config = dict(
    norm_eps=1e-06,
    bias='qkv',
    grad_clip=1.0,
    warmup_steps=200,
)
MLP neurons of a small language model. Each row is named by its layer, matrix (gate and up: input weights; down: output weights) and neuron, and shows model dimensions 48-175. Each number is 500 + 25 x the weight over its row's rms, rounded and kept within 0 to 999. Numbers have three digits each. A neuron's up and down rows have the sign that makes its largest values positive.
Before each neuron's rows, "fires in" lists the words (lower case) most often at its 100 highest values on Wikipedia text that the model never trained on.

fires in: "had", "to", "has", "would", "have"
L13.gate226:502521510474500488505515524550533501505523456500485432510532519531468515505536500516526509473486519460508504512498485538503505476515554480492457507466523542513536473538491501514501530487478469535506494526482510468521540512512517492503546483529512548509540485529520488509535503515523502479510460473453513460469511512480497485495503522460559499569523508461487514487495484493481503505544
L13.up226:484559511475504467521569494543498486481500515486469504485504520527489557484507522524515447497490430491491492572503542513511492524494494505505497529493475475469524494510484537435496494492489460501513510514449482479487510484510512501488518505461516501502505484533500485508487528537494515502473486496521477459516519499485545482550511507504446475476463512500488458483480515490480492513493
L13.down226:498491517484452473525528507497483486452536495524498490560485471538518511519476494464511514492520558531493515480523456512490533485505470527540452467518489489502507474494486509515528477482504491526499482492493501532507496479510480501491478499494475517491542481525492490543513510532535495541515504479459520490515528532510424513473505517525470489517486487463488505477546450483495522491517

fires in: "is", "of", "are", "was"
L8.gate258:462466518476506506506535475477495489536538410490519570493476500500511508510502498526459509492524519545518520471507509494501438463532523540547508497508488509550459472477490499469499473484509510518502501506498478530507499502511522521511488442567513521498512502530493503558518511483522557515494501466495493498505525503443534501559510503541524512490521460552534471530519502472506510534505
L8.up258:466506496437476511519513506475510489468483480480490501505506518459474456505489528487517476536519506477551531508504543506553436490494518496586508495458509517522488469511543490447494517498514493492503496478501503490517517492447494453527469510474535474524525509511484492496475533517500475489520487420476512498493491490505457508529518543511504537514551510472523518511520439527495519515504
L8.down258:503497473480481554467537502512510451512467501515483502504538503479517451477519522475500497507479493458476516559471463496504535521494499514533526511524454531493534573506509490485517514496486462482515449535540481502489500506468496493535472529517484501513494497538486494519508521503505470503474491498519511539480511532513496512508501547533504460512514523512525494512517492479516508504521

fires in: "that", "from", "to"
L6.gate253:536489497507519471472530512494511487540489528503529524512470511508521506484500519502473424463490554536495483499495501517474549503470512474514504508485486497524485511481504467455485482504513534518486497499466486526516473531474512471458521512508520471532504474477568499476478505519508506516495491535537550497509515499472491485515502506428515434487486529509487504512479528559504524509507
L6.up253:516506512476487484513503487486472506483490525483521487450515490494534498515523486501519536535503554495468472487470541479465517474496538457509496506462525490511498560491496498497523458498525504520443532530521542482547467481475506486444554482491505491504525482487457527519486510560507538524488509492505547523479485532517459510473488500512480531478487515505498490522495517536504519529464
L6.down253:512511490530523550468524480502505479529496511485497488491473483449520484526464479504520523485472538529475521529516518522451513506508506559526522467482528537494535512524516459483474526516482493514510467496486503431513500482490490511545480504494462509566498522499502533512501473516486510448488480488511519494514475524480506523463505489534506462527487560493472509484482462491489541488478

fires in: "the", "a", "an", "was", "born", "is"
L12.gate641:474508533513486500500517516492487483520510526486513474496517497517515452476503499551511561468489549464538458521504469513492524505517515529514476493514480475529457502447492470501526498477539526494515490475515497479518524478498460474499529450533482466506517505494508528499470509509514581502475441481459519504481483477472507494537555491503491499497525538458542503505489501497498528479555
L12.up641:494459497510461499510525498526529499500482519540480489533521465512501483491478494539520548512468513487511503473504515520534498556458545561518489484519473523482486521522516493548534543496507534481519517538503513517482530497464520509471464499510503496473492492515522507564511487525497505469507519459486500483522493494488488463526532462536498536514527487511520498482497548471500516507487
L12.down641:470516493460498454456513456467503490506544569519516519510502488479519470523510517484518466506515466508524457541492464473521470490459508551504519452519477486442448488480527489511485540503535488495500558506507469515510520507500508498486489461507523500544494512477528492540478554523506486497502490506500505499509517477488534511522517571523525505504489484535499525508500532478534523517524

fires in: "of", "at", "s"
L4.gate680:538498497515503497521499506517431493493498469529472475519495456520463488471520546494474530522481492497493492475512453498459519500508510486473483509480503462522500490469490516528518540492512483497505504488489434458531519461493508496496507492492506473499464500502562473520487488512495471479478519504516481523507533510501486477505486523474492472527483483457508513523528454528516482512497
L4.up680:502513539521544529512521509481488493526486481506497477479497502509499464478499527491474490540516461493514496446534456516451539526525491462518452528446540520467493480498506512488549542498500499521502510533492503485502481501542522507539458464532548512478547495493502470511529523549487499491468531461540502508516506548542465496514549514464534498477541509482508500476508488549554512513510
L4.down680:481557525525540501490457519443504534500519467458516481483494498504492498468513496495517457500480546479541513439482476487505512511553501441486502494492478470473542493514498547520471515468530500469461488546515511496465460488484537539533485480502476492504513511513479472495534498528469502534494513494497538521475577533503513468545544464485475478491491488517474499500511516551489462460517

fires in: "the", "of", "in", "and", "for", "by"
L7.gate521:518524551472481495526528493448518523519484477473535475517445501551494460513491528494512505497505512484506505515489494500486459505511488509498486549459442453490508491486518492526485494468495492468491522546487506532502501493496480482501490482527522575514492498518479438503473508518509522502491482451497483476444490504521568513498534551506510524514470547463530519496493422467508443498505
L7.up521:470506531521460481485501541497492494509468505542488496491520476536473489501513517508479525527511488499529546486558481520490504468514489469518489541475461540499488479498511489486510477492465473470534494491477460496509452494494499534482496491525498489499540492517519539516506530462513488529492557495496487518539486487483490519510496507490528499489490499502429500510499483486535511523516
L7.down521:506504509484514503542522492459482497528497531469543460486466481511422526468480515480554486525501520493532462482476470467494520509471467512497506523475467429526482492495492468506507509483482494453539509535525495491499507564520529535522502535494502507555526487528479454522499513490494539526494490505515510492490534480472530487503525511480453476488508531527517521532546504506494517489526

fires in: "in", "of", "on", "from"
L11.gate699:484526466494522502504503435502480538543507482529495543549491534500506517508536508508516498497469504490499471537557522509513476514494533548523496540471435484511503524475540471491488489455492500517472471498520477489501500502536506505470505471452487483495550481472501490480467524532492509515506506522515514550523478525513492493482503521520485450514454496477510520561466442477518513517514
L11.up699:488490511515489498457485514489485508488487500528509493541501504486503538499519484539468505519552452533480494502518524502529491469492513499529453550468512504496520512506479517517506552503450502482486480459494466525529437510522539493548479487499527508489518502534501502505511512499520504505500446489478485529505507492553488470465550563521513531493514475467517482500497512484491505534505
L11.down699:488497516569519508477471528451505484479506515472520510455471500491513471523509516509507500483506526494465447506502541518518541497486463524544539506524450480483499452479538500509483487529487484478474466501511453501523468494465493467516521528529540535528506498471517519495502514534515467502472519503502533543508470504453503474533495516537456471517485442518544534493507489505493493524512

fires in: "was", "is", "as", "are"
L8.gate86:541483470487463473497511534464501532485527505514543500552557523486501486486493487530465536472494483507510489520472517491523500460475509498471492494489485475521468529523539532554484509477505487476521504508464480470498522470499495470512479481485549470537491501530464518478513550489510460495495498524512493504488518532473469483528456452504485502494500550475505474501531520495500465534502
L8.up86:500465481468501480478541487516502513511447574488499495473467548488525520485486483544502533485470526534537533544483505510496464476533507496520503499485478524535547473505507562530502516486462501460506497529471511496488499494519483482488484527495481446530497507499513525497497478503504486441513502480479530454436517514498474493514443478481516548533523528510532458497499485462479424469487
L8.down86:511519521537497496494514514482491474510507496452505495446514471477497504492484498483485455504460514482519535497506536517468467473523517505506504485484533488477494490509472540522511517474506504483566535514506500458476526486524528456540484498521491517497529525495529489478505500523481525524489475489494470490508531500510486464488501442508530512501487553503480508509536532505491453531485

fires in: "the", "first", "only", "entire", "long", "main"
L7.gate247:525464510500510475505500530495521557521510515505471498441509534481523511516507527510466438496488498502518494523461493478512493493490481521507499489492489453482529460513520497469489459521551483525485515522523504523510477513507481508506485474499509487535532483510521494504504512528530534507499536496507493490495465522491497476485517477496476533518474532504499468516463521461481509489522
L7.up247:524483506508527502491506476515524468534529547538465519490481504504496509455491486493525491488534514498518459464511536510505459486440512479530502508523490528555515481501504495501518508478523584473506496487479497511528489504490502511518494470506509509500492449463515526519498496520484458489468503523505462500474518521447474508487516477505491484483485506469486518500497522497443520524440
L7.down247:511473495504505491506472492504464523504501496465462508521471555533489493527498487491546478525511523521520459515507494525484466515488527495548440529459495514508505443514483511437504516510501540501508537505444476475512495489475532493472546491533495482534575493564557531487505520510515470488466492505504521482506530463514528519489512494528509526486517529467523511468506514521516498497501

fires in: "elected", "graduated", "president", "appointed", "served", "son"
L4.gate160:502494488478509538484521519499493504553509494484517512504514504504525463496516543547472490488483476465502511478493473517533528477480521494458489482466477477444526522514498456511540468525529477502510513550492506501480498503512531505503522442485495487509541507517474493489513492526511522489519534488512479501499435460508496527510490518480506492486557555482497541502486518489473456459511
L4.up160:518470489464541492474532454483482496511470468472484528472518502484501499463481527484485531472508507509455500525507496510462536498500504499531499500464534527507456503528499509448523457485517485492493492504497506500526484523497497474479465476496492554476499475487478508504485495518503498534522471487480553484494496526523508472535525492521466474548484532494508510501495520488503477541526
L4.down160:479508483488495551466458546478505462523520531487468508512529490504509463473493447523505501482487478483517500503497491517508541484512533495498519455488484517566501497552488489545495518513530508502476481513578480489473510513501517504531439461504535528517459492504469519502481479507549535460534488504456521508533501504514497517497491502483520481532497510526484495515448470498489483525488

fires in: "in", "the", "a", "at", "she"
L6.gate117:527505522496500495481504512530487500526526516489441526472553498505518515513552479517493453515490503480469539505485473499498459499504511437537497517458524502541476468517505484477517534552503481482475491530546512524487444469472482519480518477517482504473534500537507501495509457531529499521527469475500531500542503536498476479506495502506540489537478487495508518510504491470496516532482
L6.up117:506522518482523502522506467465441501533514449469506511469488464492478491533484530487487525491539500494468532481534472539486503535533453502550510528430508513532498485462497503479519513527484499456507474541526475508551510501482478491534539475489494517522518484474534480519546488525494475480489502515466508511499454525454462504491487508501503526505490490468478520516541471526507523513467
L6.down117:490483565469510517513532494514461497470552485504482500490546489511526491518493475510515505544503443512530465475500471517541495499512518495509477550527522506503503519526503543502508527496507491488468538532550442494484497509474493501514487537466480517513515526489508483516500456512554514471520491522485531500475499514489522497492468469490536544533541521507495505504524468572487449508520

fires in: "is", "was", "were", "too", "be", "are"
L2.gate384:548507492534455507515506461480530488502515469517518534480518513497543466499498492457509512497499532504496500528450514478501495471516518516449510500545525467456521491508489504484487536507530481507514496523476509504480545468479500531514508504487492559487496484545447506516536495495502454506474487447468509502449473501518519506491517484469501512479514542469530487511505499490494512478534
L2.up384:481492501463472495437509514482480468484489481519488521518535451498550523479478490511469512503512486491482527501534482460514504531478529491512501498509524497481400470447514461502477481449492502514474501476471469528495525512562539487546508479494507496457462482515519488452521481484504498474441533468519455508443492506519522488479492489479536512485503550493455472486514514499503479539498
L2.down384:530553534559506518522514488495545476476527517497525553494507460508508487503497513489526462499513528497512530510527490501510507521552532511472522480535541477492511494483535515491471538454484470443470520500493477519485564490512512507515456468514522515504481529501501494527448502490502518520488472508493513485501524511474515450509474447508474556528513519524475458484519473485516502510526

fires in: "is", "can", "are", "that", "may", "to"
L12.gate607:475456489468472456456521538474501495512482474541490521507529505519493479492513483506470500537533494549551518471496528518488524514471534463457461521484480519494480497515482484489489532476533501502525488480543523509503451500443538500524482500485504462509462447443552498490524475439459507500512476459510488505507486495494523480503515506474487490514501496472480502487486519533510517533513
L12.up607:505542507500519488506525526517508488458480496490474468502525497474493492465508473490558496496534503509515456464505486504520491502531501487492491479518523513501493473524445511472538525463466520465508483520538508506534488504480516508520465492531470513497485471487505521494485505581493467510494514507448485499529487503509508533506497536513500489476432496482506466498467517518511512536509
L12.down607:522497500494534459504489530472486523492485513452496483524484553513502480520470459504508492520512516519470508500448506481490457502518512541526532480469456533490509498541481521514522496477494502507501507509496484514467478525455500538487517460495435524475470559476488468486484513496480522543453487523531500483506487489500450460506571478515523514547462493538481506474521505458434518525524

fires in: "at", "in", "and", "from"
L11.gate149:453518498490465451483490499516545507511536489553502505507487491496563540492492515452471524509539497519492489507517477511511511509493495459483516482486470511514512481456512493469492501488544506512474509489480491468520495545473541498526533530531551494458552510467511480520518466529509451485528529520511493527530509516495481501477526463516466550502509505507532532524505466463542505488463
L11.up149:466513482484500508525499475521511506476517492526509439513478480465503516526478490500511513524501505523492489541462479581523502523517497501510474520489472488549525494502497501511507527496499479488498507469478469488543497513488508482512512471516527531476516518467503511500501522529534472510500487474554522494468524536495483475478562470505512499504520447493539493526475502465461537502513
L11.down149:497478529490500473522480503551475486495457488466497511514487495509499499511468485527474495507494506494486503491482497494492487502529532496547472472489486473485464507499538446530484526521497473455475507483480561495508497519506499492463486513467495516514513535510472478484524505506534504487446536499460522475501519462491494472526508532537477546530510532498501508531455460525491492478481

fires in: "to", "of", "for", "by", "in", "that"
L7.gate9:498481532460499479485512503501478521501454526524496504502534499493481514480522501491496473483493573498527495555445515516498506520493495525461487511500492487494501487452487448490490475509490481510487513484521471528487560459495474530455519494464518540494507505522502444541493512495539485533519497449514540499503545519507498471490526491494481487532445496490489510488473530465544506504461
L7.up9:492534490504518525492503497488484459518466464490501472543545503579496485478520500540499469491491491544523509512494467496473453417491458472483494515493481471523477507491509484502518494500509492517498506502473504474507536549477507475500500515502556465502492478524510485574479499482530473482484490452535478505514495519475514485471502464510530460536498482475499498487483514504519546512505
L7.down9:460494518491515505468548487560478467530478440521493526522518497462489462548501508520470522513489487517484478528513491479484527507484516518557520506512539524522486472518516423479515487502523516460477508521489489483517511518512482486514493533489517505523494480492523530502480511511534479522496472479521456523501525494518508496465492507520503500508441538469495503499494497526509521493440

fires in: "and", "early", "of", "to", "late"
L7.gate484:506497508496492507494498506516536504567527470522538569501498494510534509516485492495490480492466516484503477538493503536526585522491493495497461536458493503506494524540494515542489451493513512514497527483529484522490498544526469486506498477497530469468506474531503486477525494547462548456541489499491434521501532511489484548491486522491471492524493461498535483515502500494526520495522
L7.up484:505521505507508467496507446513510516488521532522487500507491521491502441509512499484504521495461512494494503520483467531483478502507462492500543503516472499480534497510475523492511478459489469504488508461514520503535475529551546499533468488511483500503492516502508524470498460480496495523488519528489472515487503507476510509447491495519517528498491457544561524535497495536526528474518
L7.down484:501492510473470488447455507510547526473502520493499475538474489494521513548494520518530505493486522464524504458508493437459503486504492449455508527470455557526546540459490514547503494505549576505463488556518487486516463513517464490480481482513525497512487493503487512496503563525503505464535488547526531496512519486513497533544490506505519485491460520510499480496555470469476488497478

fires in: "the", "many", "most", "some", "pos", "an"
L7.gate223:480522514462482488492546480481518511511552505495528467463507520511492514527512534504521515519478502484517490510522458526507498485507558461520492512526467520507440470490474525511467486493495493498484516474493531496547507467502535487478513518515523493463461527506490517466542479520504521492491514532491464471456481536504534468457510490495505514508487569482530541528501494493463492489504
L7.up223:522495498528504442468532545552532491546495519496491508489474564515479513492512474524475494503520490521463529444486506495528547505497498525566520530510496512490525483491526495494533436485526508488504472481517477490492481553503499480489520520548513503489523477528518496536487479489464483496481467475475485510536522493518462458510520470509475524508473500497506466497538487497521501463498
L7.down223:494488534493509507479480475530489496507516516440467512537515486494517483490513458520542484471485534520488509497522546511503507523505474560613563506490521511481504499474488560487512491485532501551494531461464520510463513490495478498476521518511505520448503489578526495521516522538517469516441539510482519501518505485487479491555493489537481512511509493534451475491491515515496464540437

fires in: "in", "of", "on"
L7.gate170:488489509503484477494507477511458516505522479511487496555505517463531474462541532512521462550478497519491523475443502484533454489475515454511466558497499513521459517497516507494436520468458489495508492484496464495492512537468489538511532488539490491508493536509494488477476502458441453485542513454503485499496521507465487501498526534501490535507509506576485519473445505522545479492469
L7.up170:544455483484528491531475526506516486481471512504491508499511479506552479499535515488525544531453496471501487507523521504484443544487470527566431508503476494496517471497536511511484504494486481473471517499487483497479529477532534501524508546464497493511511468475503491490494463523544495501483507496510546440486488490486502485481508486460550498497505509482550555502493472474506480543478
L7.down170:496544483521457512505516495490498514485487464506498513466481512506471465489507507501541526483495516508526501477534519501507520484445503531616492549502502508522474512444488550503479475484526512500470472487515503498531507486500494538477520486502506468508478494477524489546487527488501488503509480462497490529483509480501482499479514508507451487536488456472495515559503489505503508462506

fires in: "was", "had", "and", "they"
L7.gate229:453507548484552503479494442499483517534463483517489516497450486483513530507493486485536498476512488488482489503536429485516482475477515504538492515523518572495521477529539541500465496498462405477472521510532486520491549522479518464457535474465464566499492486524499513487504515465500504507469524503507511475462513492491520518506507500509492463495450528464537492537497465485499472549500
L7.up229:507507511469483462515542516474515488491494552500520466461493521499493464486494479525496510483476517531507561531485552506520459498507490514483468493495516506519467529473521500469477532495555523521488498529497465485530537547550490534486513502494512491552476517457536490501492501489528506541524491503545481491491516500450474495471513514526534495490502506501494482513461460535490529492475
L7.down229:440517503505490477482479512511546497481525512505493503517503473547502482503487543501547459472500504490521452467473506531498459516494521501520492522503530489513480539501513483499487509505496481488444527494508522497519542463485478456417522507499544479544496513452460543471496538493506514541580490497506471520456499478475480484489488502502427516481487517558497508530518486501454524483521

fires in: "to", "would", "of", "premiered"
L8.gate485:535491479471542508484501509515505486506506482493530547495516517498566527517535501512517513491512498490524445505554513486450533494520483495465441491529495497520485510538478521518523503530499504476513484503422463524524472505498471501518450523481551544492464497464488491489498461497512554527500514488501492462491506498499495477467517511496509473490525508523484509497464511523462510495494
L8.up485:488452503538509482487507526541496524503514511477481587500478467491526520523512506516487491496513506449493564491476523494481544483479518534523486506518502469508516543499481510475490527505487531470505481544474481480486503448544496525511517498515489489515507468483509509477514530479460480480490504508489496484514447498449508525493512490476545514508520513483491532480499475523502504512488
L8.down485:443501482501480495523491492449530448547535507484519513494499456489502539483528525491516503474504499469508512506500497494520509494486527508554509490528469506474518463504486475486473497494519453529521508499456512519483477470537524491515536489488473505476518496525532465491490495511487524495534503527486474519498456493515531497478492499543530522519533493487488523490558502519478516534533

fires in: "of", "from", "at"
L11.gate140:470508491489476541454499498532489489526484419505514494508525525489578526521513511491502483502533518485475505503527463545492525521492464434423490500483516528515516504523500452483517506512497527481534487466494485453495497523480509519502553528481533485468502525463506486491534501559530485493496522507524499477489503566505477559512508509512451502471462517510486483499543493538544451507501
L11.up140:482518481458471516552474485529515506497502521474466532499510501443463514508542495490499531524499524505515499509494490525463479563497467468512514497494508486505536481514501511498535483503495454494508522510525507540495469521527513469495531527515487478490547534503464550517501480541524511506514483493498556495512521487512527441482536511475465512496532481475492502488512529507506514487514
L11.down140:458472479507506510513504512484510509511518491499469481524549509527498488446509479535517477504497482487449510499507498477512448526469494496554511511456527450473508515494499513493518496496533471532478510517507514528473527514498494475453500488473543531499517495507502471481530491449510511513506503481506501496486561419537513536522508498510521491477490475529490460497485486512453520496493

fires in: "had", "have", "would", "were", "has"
L11.gate266:546508532506475493476516478479492489513514520507459558484500503549467545527467515524460495511478480492481500497490508490534525483530503484514492529490526518448511503486490558513511497500512477465496481514483496512506522536513520513478482426491486524485481501521518496481479501528517515531507504509492509454493493485474527516468466503499489468499477493480488539510496493518497539505437
L11.up266:511502468506516491486479499526474492469535466540490547511431521512507538543497547481497501514488503538512524461517437508543517494476479531470478503526500570518553483500518485474490511533525444521523506466467471504519541487489469487500510506493537536525485477478518498488454527519488493514497475434532479529506508497559548506541505499489489488555521497492508545494513517476497501511532
L11.down266:481479524497529480518520515490477509514462503536503520502490495514458460536490531519539482482466482507496521462505481542547517480512502521506474496482513519497514487482519508515502505522502476496509503456535475554480526462441524470493474454459495495555537514516474463497503488504480532514483470512485497486460510465494506519467490520466485531486499486489499472541464513513483531481550

fires in: "de", "of", "is", "not", "in", "are"
L12.gate562:520466518510502525534537490499468500526512545486543488473509458499494480479498515488545472468506446452546500516452488521490469453516500492476553495439454488484477462467496502494453472513492485493499520519515513462521550531434508524500528506564483524507524492481508500503514479457508470473500506503507482510506525453491516496487533499454477504531491514524503510493502476489515490516479
L12.up562:490496487449507499507529508478481492503445449466524480495492469482495452501543526496532510531493515483492476440498486481494517487461505489518538528489545517505492493473500479541488456479482499515448502488503481484494519518428453466510514482445526505509527519444500527494485521466467498515492468467477493506538512525499534492480492505514491516491508506526453500495515455484556530564510
L12.down562:501520485519522438521492494519520526532527470524490491499480483503508483520509523525442496472503517481523508487523497502477529518482541520620495485509500467512505479484489544467524502468518491532533511510496471479514485462489531481487483529482503516521460493515487511517454506526508534457488484504500507532527479488520500498510477532484493488522498463515566512518493499478458479512478

fires in: "to", "can", "would", "they"
L11.gate647:493468517493479542504553496506474460528517463492473485507522521534482536474491538519505479475467493464536476501499480483513476504491584507480490528497459493507490532520485528486511526471492481513506480489482471499510522485496499482471465542470484473501484519504532498524511522506553506497499486508492485490514504495486480503503546494515503488534472518474528518491515469450505552473492
L11.up647:472508515544489516500500534487494500501521536492463538496509511494453492514542538531495467473519461480511505507487529521482477475484477546501473513515512482484522498503533483485500513511500479509486528502505521506480481457490486458511503512488508499502496478508489512471522501511477459481489456457453469472505500514482507503531454549484528535508493508498486509476532522506488446504500
L11.down647:463457474478494467476529481508474490493497549474523540539517458506512498491515553474498524493551546489477552502507481506495533476540497496541497502532527516467498486474475532465473490507497556512514474513522517486512500532513461527517491508511509477509454483520507505537490491502490542519521486481502487462496505476507470508479491464514468487548507487507518525482477504514499484544510

fires in: "of", "in", "at", "produced", "founded"
L5.gate196:529505532503530479517519481530494495544503440506533527494503521504469548483530498470510501496500485457474496488488527510526500494478456483497536506469485538475515496491491498490523519472531513464521520521519484478537469525474525529506471475522537540511529498504490485538473475540524515545479486485538508509539461498501491532483490498496477520495482516512484506513504487500528505501461
L5.up196:533502502435513548511477517450494508483464462508494484502492475517481487517500516482472506518502525507516540522450523462500499480476482468558535474521504499496508560464497522528503504516523510501492496517517507496497492530491491516481504498476459521466535536512542480481458545531511501509506496493507509509550520527502560470536470531483506512504517520470554543524519535472495481441482
L5.down196:487467475540466513478495480497505537509482504467475463510472552447537501523483515472539461484484500488514465515515468492485497563501507498473468507489523494475521495516514517500502474509520530527438514471484502513517478476518466490497500505469525468470513518476476461465459490476496426452500518481461448484537500510504523490477461505533507494483529485529505502487460521496510550516512

fires in: "of", "to", "after", "from"
L6.gate190:515499497470450481488468507509500471497509493518489456512495518507542482516501502494501479495462464473500483524519485477522561494543488538563510519512513488492475524506522488504512463518509465540491499513475501519511525518522489481469527483490491512510507529531538511485520537505484522465552453496497502514513512507488496498505482485523496481519493483525563517477487520502504489452494
L6.up190:495502526471521502551523475530463510480490512490498498479521515487475491493531506529511453507495484547514499511489495496510515510498503527484464492571519501470519504508487526509525513468469473506538491501501490498538493480491501470472512477496498494493527551464491479470538518492536519484456504539510484488526440509479462524461518476531456512496470470503537503485510532485542437510553
L6.down190:451510464522468483477499504515555475492520485458486517523469483495538497453492534576493487459439476478475483525488501509548541464541540543496525516508499491460524541496515480534512515556502531485498502496515544491502523505510483522464488504466495476453549485494512513473522535503519498492510483457466470502486503518483527494516522507494466461526518496513499525477491486514491517488471

fires in: "was", "as", "a", "became", "appointed", "served"
L13.gate239:470479495484519485522512504494509521533489540485513527521526482523519502504517516527476517483521512487517503477492517482471493493483496508474552513484519468483472492517475507556500557451494512467496477508501533522505502510502526472537521500525502515481505494534518479503440483524506538524546535468520520546457502512506480503495505512525460491510527577526524468492467482538453509496514
L13.up239:495478481485493469499490527443496458528514522490537484510500429513483511503475468477474506468545485480503503483490439547495513527504506518501455489468484511489488460556509516489519505446522513489489511507511472502504471486513528481483501486501519516520582526505489486514492514494475495483522511471484516491483500514497496524534506473489541478509518499502523532516499532515529499517481
L13.down239:478502479483505502512513503496502528519483521478537532465507511529495495529520441475510485488483502482467505487497494506474496470463440502450503496509480525506511497499511514484469513482535517536507465474505466483529476496450551476501537502454566483502494484466464516471482474475506532475494487516520502523531523507502448485470454485470524478510503497546517511514497543511482508486515

fires in: "has", "had", "have", "agency", "after", "ago"
L7.gate63:488490485500508477508507514516458506444582530492476513474512553500492518504503530570509528540514469438504497521477515485507457500466513459488488486500518498520484459499480501489503487501508485505513551503473471478475512494451474502482550483535513520493522480492533475503511525561505527520512460467499481466521497473538517502466506511483550480533538462484473515512464486490486493517485
L7.up63:461507480482541448465496521504511510493507507499539495501464523520506482501454547457502473500484478522502490466540509525516506471507524516529490507519497501485489471535502497539436526523490495500481515501500506522494496538548512447499488503485508481531535491467495521538500534523468494477523467497528473468508512479490546501505480503521468496490486489495501536540544523508482481488487
L7.down63:458492503536472433498510465526461484532479480491460447492507515483482525509481430498522478483484486479472515552487455503494496458456475497511494456561511526454503508481485492508512493531484501490483480514468498548458495503532524496496469501531526504537529543531501524490504540515501508469494495498467452457494513537513516538523510532487463488501524523542507515466536492501513512495523

fires in: "as", "elected", "cast", "appointed", "to"
L5.gate214:510540515473498502517550479466475528506475516505489522523506500481513454524510513507491482539507485465477490492479478518474486507509534494489524466496506487488508502531480515499512453512544531484466499490507535499499489475499513498506439464499528507498493488486515495462472494582524510452492572485516535469540502490509479483506544523468482487544499481545509539499494465518522481542489
L5.up214:533500469451525521504502534501479499488504515486484475471469473532477509472517513507470527465513583482479500492484462457497466493488475512503461479505545510491541549501503476487495456509495478470519505524519543487502490461541530522536499540507502569498518476533503487489503453488525493511498528532499559507512512471461508498481477500534518521564498494496485492511520502467503449513532
L5.down214:528464484511503518513523511516508557504506498489481511504527475505484501506495503528523516482506497482488524512473465522540472500475534471531463460493502556522507548540486475510505470531574517497535488531514510446482470512519526513518505499532486506477496517479547462482469492492500479494484542506484497503494501519483512546478506510507483481550474508511505530505495516517488476549463

fires in: "are", "were", "is"
L8.gate57:515502470494524470479474490483470532517525489468560497503492465475485479487474541448518528445483506477525431497458514499485473486537544503474528512511506526463465464487503528480494482518444500519482536463494492505501515495475538489507470462563507498512499497475526497515479514509483542479477500493494443468512541503508488485484509499514511506525515477490502455539479546496477525508498
L8.up57:459521455475461472466501471549504519532504472471497499517504489503501502517537474531499505500465498435551480494468524497499485534460444508533520514546512537512502499533494508509506526510511521456512495463502479519501507482500482520520533471480530482498519467490536497539505556496490483502536494497531556479511454495505504473464504554509498472487494448485490536460481534492486460472494
L8.down57:483524513495439456532516525455460447502495489507502527485510524490481473480535448530480491511516510490482495499517508451503484492488500517480490520507529505514488447502479482488500508507507531477499555513475513520468513465467505506513497522569559528511488509501501511519488510478496492495460505497458521484500529446458502475466522498495529471531525537509501514474487561497494501536491

fires in: "was", "went", "came", "fell", "is", "are"
L13.gate601:502475515476472478488530520513513518509482523492534550523567489466469521486499545506520502461512505510444553453472530476493443466491500512500510514521532497525480512489485557501510477489487518479544510515467516494480513516522528489533523460511494501514481531543513494511497464514486511512456510457486486494466531535514456477529501496511498477501444505446512463460510482524462502504495
L13.up601:524493503475523469485517528523478492492497528532531520525547487484528517502519523496481542494424481474480476544491514482526454511500534508562495476500501468498498502525531479488510463512539496479530530499498507494465494528498545480555514469532505496527514525485501544491528485488503475503489483518502498481459486478520509501488564472540526566489499507494513470509535476503483523511463
L13.down601:465482472508520532523527510491514515494448520502508538504494513498493480510497479507477507481520499479493491532475531506497453512529517554566491527512481486526480477484562536503517497498533499515500505519529502495471522478453484526548463474511525515519516489485497494466501517507467506503492494473464464532524511536501460492538520510486487536495509512500479494486502499481511499542541

fires in: "that", "if", "only", "either", "first", "order"
L6.gate498:483518509471497498512534490521522528497521551523500494504471486467494475508458494498531519503529529528458534510488515499538512486504481548436535495489523480455514478519487544472498520498514508506461498504491539495507501479490496462494528553474509500547509437545495467501528495538521499541515507497515503506507529520502498489515526509511462504486459492479493485513475501507463443513489
L6.up498:518473489474460484547488508496504466481529533516515528513461497518461511530481506461478465517527512470516499466504496509495525511511480504483522433501480519482480474479481516502530535518527508493508502485496512517497499441465514488530455489526490532503518495542509484542502493489494482492544530540501507512507497524506498495499495549536475499481462503457484508527496489500458499502472
L6.down498:521463559462527524513494527520512504528462527472526480493473480506458466493510502509537537464512530504485519506462484453482509513463509512415490512472480509468533460530498480456488438523498497508509509532493519483494492477458493467515463474483495491520508457526508488510554471509511504550500524491504531513519468491492505462523521475480448472497470498487505465484501478508525488493492